Weights of a small GPT-style language model, trained from scratch on English Wikipedia: biases, tied embeddings.
MLP neurons of a small language model. Each row is named by its layer, matrix (up: input weights) and neuron, and shows model dimensions 32-127. Each number is 500 + 25 x the weight over its row's rms, rounded and kept within 0 to 999. Numbers have three digits each.
After each neuron's rows, "fires on" lists the tokens most often at its 100 highest values on Wikipedia text that the model never trained on; "fires after" lists the tokens most often just before its 100 highest values on Wikipedia text that the model never trained on.

L2.up123:524511480526480438474484472524481509505501494502497493521483472507510425509491510534492497523461498469570522492490496548485475512485535464493487516471528476535545489460468499532500506486544465489501548467509479486473449521509481494517513455522558482492484519503549501512525520469478501531
fires on: "le", "el", "nd", "ul", "ord"
fires after: "e", "i", " D", "a", "u", " 2"

L6.up149:525523490471520480489520502497511512525498479488474532465522499556527474473488464508466539546453525489525521479533454521502494484486537469460491533518480478503490471470507491534495510480466489512504526502497507535509499489495497478520532511531500496521526530461488501510548489526536475478
fires on: "er", "el", "em", "on", "v", "y"
fires after: " ", "i", "m", "ec", "f", " in"

L3.up90:501488479474478481502470479494534520447488523492488486486487521479501519481524473476508459541507516538463464488505503501532434478498517526481501498517481525511504512459459490460526523495459517516495488528505523440496559515468504477492512450546541529534461526497510497492474535524499493491
fires on: "w", "l", "art", "is", "k"
fires after: " S", " f", "S", "a", "r", " ch"

L2.up642:511544505449484501518507519503500536472483519533534542469498491524506508480466464522489572500523474516498472494563475492504513506532520497530494516516504545485512521523488488488543513514521517556485510491538514475500505499463470447492517501505483463487505539480471513483474499484494479505
fires on: "ic", "ain", "and", "ish", "ak"
fires after: "mer", " P", " B", "g", " M", "us"

L6.up363:509526493491534476481483504500485573501456492485541456509462484505481519503552501494507486478513495525508497488513508489497509464537525481473549485463496459504520503472473497486520527478551460458460529489459534462455537456507496495469490472479519510472497451559493497529483460442505473515
fires on: "ill", "ld", "id", "es", "an", "le"
fires after: " d", "ou", " w", " W", "k", "ol"

L3.up413:494457508482486527488435508516497481461482504453514505463523524500501506491503492482568515525534526497532510480524448496491525500521522490488453480508526467512540517550520513494496536483512462511487534472526501503504491453495505528493544477497469468484498496512455518494550496518515508467
fires on: "ul", "oc", "it", "ol", "le", "an"
fires after: "d", "p", "nd", "s", "m"

L2.up503:435488514437494500534502540538495484450542532543473498497470496548521499542496496494489533445499505531499488478474459499476524511512483498459490475465501491491486544548496515494500494448503493505512503474522508477486511480491449500497495493511464499480487510525537534467515534498497513499
fires on: "ent", "ue", " ", " of", "and", "le"
fires after: " an", " m", " ", "Q", " C", "v"

L2.up277:498509490540513510566492511508526497505536520511545483495519473477466492497482489506520537531475523495473492463506479467492512513482521479529487494487479460515494500477446481487510482471514478466471500482538475502505506481522526477523472459568532521515489488489470504510508524482523486470
fires on: " |", "her", "ad", "al", "2"
fires after: " |", " St", "at", "is", "2", "t"

L6.up310:519555484507481435519534526502511551535536461522482470479512461497513524517553518484526500508481516540496483529523469533499507495472466501497520510511477504458500517496480505513481478508527470518490523493515519516458498501497471480491494506527528449473490474511463505515467484494527497515
fires on: " M", "in", " m", " h", "n", " N"
fires after: " |", " M", " the", " A", " m", "ing"

L6.up652:513530475484463491491500517491467505494520491454498540526494527545515476506507476520445498499494448536515467489491477457500479496506531513548525487486495492528470505489518524469477513473498504508485501514479493493499539501469489466463504504493464524443518504515465499514500506497486509520
fires on: "s", "ad", "ar"
fires after: " M", "ran", "an", "is", " A", "M"

L6.up405:462471519540514463527527516512497480473507548484557495534490483516492494513496497547460490543476535461460499498461521533526496504521533484508530512480521509529478528519504491485499494515474470481557463474488503485516510478471514516492475492518501489518540525460478457453502540496468498460
fires on: "ion", "on", "ad", "our", "el"
fires after: "ers", "s", " h", "h", "r", "w"

L2.up86:525498483473505548490474468509484524515492481532492461501526503525548473502553480490489504487457512499507496519461520542505528473527516488497504526485481505475519519464484550488520468511474481477486540466506512454491524457521489515488498505493529563524445488491512481466502536494506430471
fires on: "i", "ab", "ing", " in", "ar", "o"
fires after: " L", " f", " l", " F", " N"

L6.up251:466529478537508498477445479543457506521481536505527481505481502511516490480502546481482489483493530464501545531501495511462541520460521496458527522550429502504446482479533496513499510478500512536489469480521506504504466547478484482493529505496466471504470510488519511511539541507486441458
fires on: "c", "p", "it", "l", "ep", "et"
fires after: " in", "is", " Un", "s", "un", " s"

L3.up279:451472489491546527458463552518519523507524533522485521488486527489532526516472509481549483500468505524487505497492463495510500495507489529476515491521498492532506500504486520477469559450520499497507486536453517511494457519492536483550491462493489492478545515501545468526467497518487531495
fires on: "l", "n", "ill"
fires after: "c", "ter", "ec", " v", "h"

L6.up367:487440503507505462506536478510523482465530495529489478517485506511494474509504501538455519522462492497484470459508469499562488454512509491475504504471518497523478492499463555536517494536474493526518479487525498539523524495492489508518514543499549490480517485497491509448473519533514534465
fires on: "f", "ag", "nd", "k", "p", "b"
fires after: " of", "f", "or", "u", " to", "ot"

L2.up308:521551528486498506489473554483508503480540534501503502513511479509505481472445501508481519505472506522500505500492518509506500490527480502496488547480506508491570482498518450472532518475501525538503526485552519458492478456475517493496517470446492487529502515533511530483483532518477540487
fires on: "ow", "and", "is", "er", "ter", "ich"
fires after: " M", " p", " P", " B", " D", " b"

L6.up78:507474443510478481523524480502507496495479514501500526544502481526549527524533502590530529482474509537485453454529491478500522475514535475488501502474474455512505504539515534491532498549506534499468538547484519505460468531479503552508495495514482466474504501497517458492509533520515495546
fires on: " |", "or", "el", "am", "at"
fires after: " ", " W", "i", "o", "c"

L3.up326:505470512486503509511495478558466465514511526533538488559537487499479477486524478485501473495538485501489498521510444547440507521497505522463472478469485479485507492493480477481488460466514497505500533508515461520502502478491505468451489515524511525515520453509511480487509508531511537421
fires on: "am", "ue", "om", "ong", "ive", "ell"
fires after: "s", "b", "at", "ag", " al", "t"

L2.up174:489501537487538516531528489468480499512446488533481477466510509521554472509492526549488524521507487467511502513516477478486466491495521485509514520481527485520535512480524543492518534525524496470512486481522500526508466564488489472459480494487468448537463499504496540454500510528420514507
fires on: "al", "st", "s", "M", "G", "l"
fires after: " \"", "-", "(", " p", " B", " ("

L3.up84:488504495497499450514534551472494523496518521516497526523506496525515501487521508510493530502497514546474483487488495484509473446506522529507495499530492503448523494472499491501542534507499484498473486546529507506464526500509532472506493503535481512503508487502459492507486433497486493490
fires on: "ay", "iv", "il", "ar", "d"
fires after: " pl", "ce", "l", "c", "e", "r"

L3.up30:461526497559500525503485543477490490524496515521545519514456516556494494451484521516485538477499506497505521480475537532514468475517474498496489465521496494469482477488510555481481447509498512465512468498485487517508494496461483452454540497542488489529507495485484483515492461481479498543
fires on: "-", "u", "as", "ear", "ur"
fires after: "d", " E", "on", " e", " n", " d"

L2.up330:472521480489499496531500490541522487482502498514528538528487525486502477520517549458469494546531494471525486468496491482499533495492506499548515504483489511503447511464492495500493494478491488538537502448456479499469493464526499486479483485473511513540504519443491486513549510453490490519
fires on: "up", "ost", "ity", "ag", "op", "al"
fires after: " ", "el", " m", "ver", " l"

L3.up471:488506529542514501477516497470484506554520483475473465526459491491489485498495429501517463512465481500501494481496512520454487498496498539494519509464491527487531504523525515517467534493516477537482535479492479471536495474532472512471490489505490495463509463485473468467465479471447518485
fires on: "0", " |", "ly", "d"
fires after: "–", " 3", " on", " 1", "ine"

L2.up615:476486502500492498473502502503451493514494487496496504491524499489510526495498513458480485476525513440505489452517499491514454485511536501496507518478518534463483543491477491524534512449433513546491508517504500475517522536496517498523578512528480489489526485424517543494492513529480458526
fires on: "an", "ic", "id", "k", "il", "i"
fires after: "g", "r", "o", "an", "h"

L6.up493:503486541506508505509518485500497511461468497503481472493498515511523482424495496522494498505469507459486489505521504497488453510523470533532480529513479502502522483465504487474509544530522561492462501523546546497522509465517531510500494501509524548481461503487489472508476508539494479500
fires on: "l", "igh", "B", "F", "w"
fires after: " f", " F", " h", " B"

L2.up406:499524493447523491466504526503505487454502519473511510494512499559509535530515501470530480511519487510505480513472505512480529497507513518486448490535522522496483500530504527474484489558462543483508476510466488460480518539497494521461506561482533482491501468465495546502498457445502477502
fires on: "n", "g", "u", "ad", "od"
fires after: "he", "o", " he", "a", " O"

L2.up685:514510493505453538489503538484479468529492522521475523532495496504509480547472527504531522507522478486476497503473531477483502550559456510482536487476481525509458520452511470509490527484472507514538513501431438480490537507491496497528505471544500530509436504508523484538501465475472494505
fires on: "ly", "ul", "ate", "ra", "ber", "=="
fires after: " L", "ar", "id", " c", "al", "and"

L3.up692:506505563499435428519492481489540507501522537512546491551512470466503520482535525536515512505502506484511516504452526501550496510496513469472523471498509483489487479495501511501544503510447505491514513492480480510546491504493507523486521497505431495474503485500569486517487533506473502491
fires on: "er", " 3", "ing", "ut", "end", "ap"
fires after: "n", " ", "in", "u", " J", "r"

L2.up661:482499448491517500483515534510520514500485495512508432479495522490500453524477476504428485531546472515491484509499547447500504500518478492488468512488506522465490510495520507483531562451461494524487521502491517460507540531504478457510495495483490506519490487525527549502478484494512479498
fires on: "n", "ac", "ent", "ers", "ated", "ed"
fires after: " v", " ", " V", "oc", " J"

L2.up640:541515516519539522494494464531526514490499494492515501513506530508501489516478504487515472523538531482491535504479463543474522499486562476523457480483494483553541516454549475501517490467517458508457516504533503478526479481480491495461517499471528504525538454472495503471533501522494524481
fires on: "oc", "le", "5", "1", "ian"
fires after: ",", "s", "i", "n", "nd"

L3.up221:522510500511561507556495507507502480510518486487483527542553472508521544552545471482477515499510511491474498476479486526531498512512504505485543523496483507492512523495500527502509509517456472476500490528491450462472518521459510520477476474518548485488536468486493511470477484489514455452
fires on: "x", "od", "al", "m", " L", "n"
fires after: "o", "le", "ly", "e", "a", " |"

L6.up241:498497561536519537579530528480490495479528519517499498519476499518519468484515473494515453533487481517533523501527478537503513494475474507461507527486528530522519515491507445451524496551498506529522479471511506488486500530503509475510524502493492494538527513505461484492438492505467456539
fires on: "on", "-", "is", " The", " St"
fires after: " m", "r", "n", " M", "an", "th"

L6.up625:520509489475523490544478516467521530467534503488498544532506511490523499488482514436499507501532485522457522481544503526465489476529506524492520462470488537497490497515515512490514542482480457499487505529504487550487516493480528481495539460527541498547449498476493527444496440476481511511
fires on: "e", "s", "le", "p", "is", "ag"
fires after: "p", "v", " ex", "st", "ver", "ri"

L2.up577:508527518503518502505475466500522486523494458489505494507514494518504508496534519502495456539532491493452510473525488487471565523500521510503492508468471513505443485490525494503532442494460542535467468510501505504573492495533440495484475487476520480522536519536531484476479516479492497504
fires on: "t", "ent", "an", "he", "on"
fires after: " s", "S", " S", "et"

L3.up240:491497500500501484543520457534480454489522506491494543524493499457536482496501549444523501514471469480491490476545500516452540536499534536482475502469523521487495522506545482492469503494523504520507487477506503515500516513465475507457486488475494505516473481515479493509491571479518479507
fires on: "l", "al", "ated", "if"
fires after: "s", "ver", "u", "y", "ation", "n"

L3.up155:482479512545482506480474510496531510501497527497462490478506523463519487510511536535516533499494468470497556509552487474498514456488507478463482525500460508482462496506509518508522496529503534529482492514515519463534470503546512478501530495457483478476488487526567482491498514469502489509
fires on: "ent", "r", "s", "c", "b", "ir"
fires after: "-", " ", " v", "S", " S"

L3.up121:462472512524524464525525521459476467489502477503506504524469483504520483497499465490493490497458530471496527483521481500476534477495509529506479499519462501468519529495517468489509500491481504523465478524546554500511490535507526467445497455505508535483540517499471555534458497471493528490
fires on: "-", "|", " The"
fires after: "\n", " m"

L2.up508:529498516479517500526482497506493501484508526507518534554483546521483498473506441521542503537478507505513502502484516505533484518484507519477470479507469456499500525477494512447516455511486430505514445517511476458503505522518528506468496491517510511520507520451470527481466506544524489502
fires on: "us", "-", "se", "ly", "ame"
fires after: "ul", "i", "a", "ou", "en", " n"

L6.up165:490506501517493493524502505533507484459496474504482509520509536492511501494493514536524540556493542543471464478471516526510434514577521458483519523545498488488515535517506486538519532488486495460487542485525514566482528504493502528513498515507494502512467494526493448450463488502499506518
fires on: "er", "g", "uc", "ber", "v", "n"
fires after: " H", "e", " L", "le", "re", " E"

L2.up279:503468508536500527533494503509469483523514503509529502491488500445495480506488477507486481521517472505495488491527541527430512495467475475529496446484473521501521512470505479483541508488464505444531512477495487509492490470533505540493482493514514537481498536480506464502522520522479546492
fires on: "or", " for", "\n", "s"
fires after: " F", " W", "F", "=", "ou", "i"

L3.up617:512496494517510515494495468527492504491489530573501528542505482516563511553511513513495507482507451508511492498467483528495453536496496480497489539525457526525500522498503512506495497531485484528522482504467458469494500468513473476493477479507469483483482520500445481488502492519511485487
fires on: "y", "el", "al", "og", "or"
fires after: "h", " h", " m", " b", " p", "-"

L3.up158:509487494465502462515507511499472488496501530520541511491507477528504520525533506495489493507500551512527483514493465533476472516491496487506504499484501440491535536495496523500483474540533480464510505490511494480445510519521490513483469452559482479490489490486514528490496542534479470547
fires on: "ut", "as", "nd", "z", "al", "ec"
fires after: "i", "e", "u", "er", "ran", "im"

L3.up192:531520491522487507456504478496468467531493518491457501484476527480517491530521464518506508482483504500460505507558508464504447530443477510488498509466498465495527536494460506452510476475507535492500532472505478473470527517524518487562472505501515472477460510478530518502468489520460455515
fires on: "as", "s", "z", "ir", "00", "ies"
fires after: "en", "g", "i", " G"

L2.up688:478492534547540440536507498487525515519494557525513468471491507473512488522552558498474489468470450459496519492562508466481517490505517503492509489451508509483514511517512488490512487495475530516509506515506486472531503480463488482461495497499502564502540499503529485526519537469534504457
fires on: "en", " |", "er", "ent"
fires after: "p", " 0", " ", "r", "ak"

L3.up601:463498512528460481487516515530510488519469492520538533505481465500491495533465464488464522507478518498487558507459470478478536459480490490474497494506457517485507517510499552511547503454495487528518480535484522452483497493495500456500545496482496508502486517468526495536472511504411506459
fires on: "c", "us", "p", "ec", "oc", "o"
fires after: " s", " ", " S", "s", "us"

L3.up93:525530531491504484518483509474512544514530475522522468470468483487507552493514475515513517441495465487536537483538504453524516515522517507506497505490528521506492483498506523487500482474530488492500521468514459478493472446466469533508519468494508468435485537461493512529524549509468509442
fires on: "w", "ro", "en", "or", "r", " to"
fires after: " a", " b", "A", " A", "s", " the"

L2.up659:515499486487524488518460505533506527473535507444486459514493493487537500497524495469545507491502473499487493492521499512538512530510478475555520499466458475475537446517493532527524475523502523484526477516542492437486482483495484525514518550476492495531475496513480543526485513527508463504
fires on: "g", "8", "h", "9", "7", " |"
fires after: " P", "1", "2", "0", "5"

L2.up425:475476502490537494493480497476553493511548502460456470506473527506524513465520507498489479491502515540495550493509482486524472545505460512493515515532489485493427506485518470478504516532466523507455555458494478469577483520501536511496491491477548533494486508499504483524505483504483563465
fires on: "a", "er", "y", "is", "en", "ect"
fires after: " H", " L", "H", "n"

L2.up569:510511533515521472504556474452497478516548496525509488474493462500505489530514499526513465500490504502497530456552495483495483503479539493489560496478490518475508498501534472510550512475487497516480522491504510477494536492482479520532519525534484486464507491493505488511522486522456459525
fires on: "3", "4", "2", "6", " |"
fires after: "–", " (", " 1", " ", "+"

L3.up486:527476509453501506511535487489474504503533477560486483540485517469547493520540453492497496542506529525540485517492531521479491496475459530463509502481476492435474521501483484494529480484454468518539538487491523481475482473540496479505516550478498479530520501457477452506512509472499487526
fires on: "y", "n", "m", "ri"
fires after: " O", "o", "e", " E", " he"

L3.up530:508528472474500535534486491497512487544508481438508471523472543468532483489484534515511519510502553513515515506550509505552472542485532513518533455526473462534499507481534475525511484463474502504508502422538498513498483466494514516529515511509484537512472471503481482461519494511510511512
fires on: " \"", "A", " A", "uc", "ul"
fires after: "ed", "\n", "f", " f", "n", "p"

L6.up572:495518504489472499476470533486564499489495487486497465518499526521510531498549482521503511522488492497511502483537496505540508514453483513486504493518539547476518498471475466477496514508486542442476507512535500517503464447503512516517534474519466488449521498475505511455509519505485500514
fires on: "us", "w", "as", "r", "is", "em"
fires after: " G", "ul", "ar", "ag"

L2.up616:557478479449502527522497505558474516495493503419551462560515515508440509488479528486516505496528507489466536490469522521443494549512501469488473518496524485481524512513502549539501489486514473503500485535510476496463544526452497518515477534489449538533508479470508509464513519520528462465
fires on: "ad", "id", "S", "e", "et", "g"
fires after: "he", "ro", "a", " he", "u", "E"

L2.up411:504523496480516502544490488511520466520507498499489506502556531497520472513504490466516479504522507547522492485478479505482528497521519486565479485460475479533516541455469543485459517483503511443530479496484503471492487479545484511518478503472477518476510505506465529544452544509541511512
fires on: "6", "7", "4", "8", "2", "1"
fires after: "5", "4", "6", "7", "1"

L6.up278:494510523498512515503496529517438521518509520512517446495474521543510521471490465500513532496462496503508509469487529471479488542493508505506501542493492494455509496427491507501474462518518516496511502484530466499515529523542507528492486544476487531534482502482514487450510501519465485499
fires on: "l", "z", "er", "ag", "ab"
fires after: "i", "ab", "am", "um", "al"

L3.up599:514493504506476475536513486503493514532507468488445503484517485506520486503504481497519475485453456515467541450497501510469503497524505472503472506483519496535506499593545541520541535486500522492482456466497481478475492494490485490518516484511459525486484509479512553498485505457501480510
fires on: "and", "l", "le", "al", "f", "ist"
fires after: " P", "p", "ver", " b", " on", " pro"

L3.up166:525473517465530520473475520528501515496485527512505463506489496501560517507536457476502483472483543464488499515495515525466491499476536476472526503503500534513471489464499527522516529480470486514515527463480534495566484492458502513524479507481449542490481493506489432507496526448484524495
fires on: "le", "n", " E"
fires after: " e", " E", " O", ".", "=="

L2.up625:452500488466502518493481522499519534499509471524502501575501479528507484521509492498495483447506556518460519515550499518507480516508446467516504531547480478464440481477498523513523515517492493511507489461488502515465538490492457505486490507478480503493512490518555474474537473499456520510
fires on: "ot", "ent", "ain", "et", "ill", "ort"
fires after: " T", " ", " s", "t", " d", "h"

L3.up237:524485532489525495536497433557446511484471502504507510486520503515513517486512526491521493462510497468540480511484473540540485496528527477496463535510504502539495488509536516490435483474517454532518527497479505494480431538513468473485515469492491468538523452511510486455488508505501517516
fires on: "ou", "n", "on", "om", "or", "ist"
fires after: "r", "h", " th", " h", " b", "w"

L3.up696:514500515483484517449492550519482489505505514474462515447489521504526488543529495441531470486507523494518477512549491467483565493522498500486528449443518513512480514494505506499526482509540498502463524507461501521512508529550543535506505457484514484434479517496483463528486516487489526488
fires on: "n", "ter", "re", "ort"
fires after: "ter", "or", "is", "c", "at", "p"

L3.up5:472533522468539489496475485483527491542438511474468501494497452486523497501495486543489493458492542539494557503498510524520547530511507448502495525547467478487530519506507493510534479527504492535448564466540508466517505491482489484513506533493519530508505504473499515499499466508490478506
fires on: "=", "m", "c", "ore", " the", "st"
fires after: "-", "\n", "f", " (", " p", " of"

L6.up389:517489484531508479461517487454509495509502499507501533479509493538494530497498509544481510555493520566469535504529489498492557427482519536495533516513539445530518491463545527515496500534467536502503503473502481498475497481514449473493470491502521475502484524492478483530495489511530528477
fires on: " re", " d", " s", "em", "el", " ex"
fires after: " a", " ", " in", " the", " t", " b"

L3.up702:514517482492507466486526495529471463507467498478462481518491496452522564462542472531512506507474531512488525549515529461492487491518514475472507501533529503484504475518525462516490553455476469551464478491514518508487481516463520485479576515516474503522503511503510545475526477499529521559
fires on: "===", "=", "\n", ":", "iv"
fires after: "\n", " ", " d"

L3.up547:510498538497498485491530468468507518500465491508424498462540504489530483495476540486493480481518522534522508511524544474518517484471468505510490511505499537530520539479490514481517506529505522571527490477491497529529464474521476524541542484567506503507510499447454550487533495471456474508
fires on: "ic", "he", "ou", "m"
fires after: " v", " V", "ep", "i", "l", "im"

L6.up740:498435484451500502518503506501467470507544479453516486487483519510496525506519516500499455502516513514497515487470504497504513495538536553486452525481487483452502527539499512479519485472476502484514465496493457531516540438444472532508512518502489511511485493527539503513472467507470481548
fires on: "p", "k", "ard", "e", "ant", "g"
fires after: "u", "ou", "c", "r", "he", "h"

L3.up281:500444494496532506504473524480507538515526501537472478551469520451501489513468466489519529475497559536505490505496473507506524529479469517523515493496485530483461506482497468481542532529475498524494469512530532477522507479513492482518513463469505485520477514487514559505459503511427464513
fires on: "ov", "le", "ent", "ain", "et"
fires after: "o", "l", "ro", "c", " w", " s"

L6.up486:456457472525490538485478494544515454517454488475497523504503496498506501503547520498562468517489530514488508492490511522413520513467497526501412471507431510526505482513518506498466493455489496534511509506497482491506522473535500489498504460514487489526495529491495493505496504491488455474
fires on: "he", "c", "at", "ter"
fires after: " S", " s", "an", "is", "in"

L2.up562:474494508525477473509527437462485482515501509493531494491482536506523553496538494463462506492525503494444477501517506489482533502537514549491518497472514484478435509485493456474512512512475511509486553503530501463502495476508530491508530463524512537498510483528506471502507519486502476481
fires on: "u", "le", "er", "ion", "e"
fires after: "an", " ", "r", "o", " J", " O"

L6.up525:549520450512487531450474531488513503488494512485502512468490471500505507492491566499482483483501513506509511489436488512512483508495557525509536546520500501467505510530485486500490490476482520473488537491500534515483550511534527536512536463483515456521492519516438469490457487496491563497
fires on: "e", "er", "is", "o", "on", "el"
fires after: " H", "v", " E", "s", "e"

L2.up529:516448510532504563472464461530514484493490525547438460538440475484524528447509457540522535512534531478489474484496499522486471526515528536476518532525482461495471481482490479493506477475457488459472494466534492462513464485503485442523544514489516479499507528497479482472481499485525508506
fires on: "he", "if", "h", "ab", "gh", "n"
fires after: " w", " W", "W", " l"

L3.up628:509503491483537520506474479481525517488489516483491482498475510493520485514470485518522516514483532493530569509505534497467533578480527476497533496512537536498560491475556515492496436499524502530485513512473508495505447503504478504527510469479493462550488509468491464497479504512520492517
fires on: "t", "al", "s", "uc", " of", "c"
fires after: "in", "p", "d", "ed", "ec", "as"

L3.up454:519446501518457507474528437464464498511476507507493507495493475512562506473514499509532496538503513519453528464491466505511522468438506455520534539499497484501471471490524521529455459501517505519515541458524502508533494487508508536503502527475509508493542461492464513503503563505499524529
fires on: " |", "ow", "or", "c", "oc", "am"
fires after: " n", " ", "ate", "y", "d", "en"

L2.up283:538544503502529475518503489454512499567507480470517509469533516533494523498444546516511498521485471501507505497477496497540479515502524496521509508527483510498501499456495502501481569485537532511499539468463491493523531533459447471535479468453483492493520496482479467500480488509455507480
fires on: "ly", "n", "z", "ate", "ation"
fires after: " on", "al", "ter", "ial"

L3.up504:472483476509548454490533556490467531507512495548501506496479473505465526488449537530506506490531535462450481514498484518527500496487457499494449500507528514512494542525497508507521510507523491492544482495500465516495507501487452484497502520514501489470486481509506531542484459467514511492
fires on: "ak", " it", "ot", "ist", "e", "id"
fires after: "h", "on", " T", " P"

L3.up406:519474513513447470510474502548499486473519493513509498544489444518498489495478518480540512517445529515513514464528513475488554476506522464500450464458507487518476532494502462491459505508498491487467512471480493502475420515532463500478448523475515525494483469534457509544468515502511515492
fires on: "her", "ter", " |", "s", "4"
fires after: "t", "at", ".", "al", "ort", "6"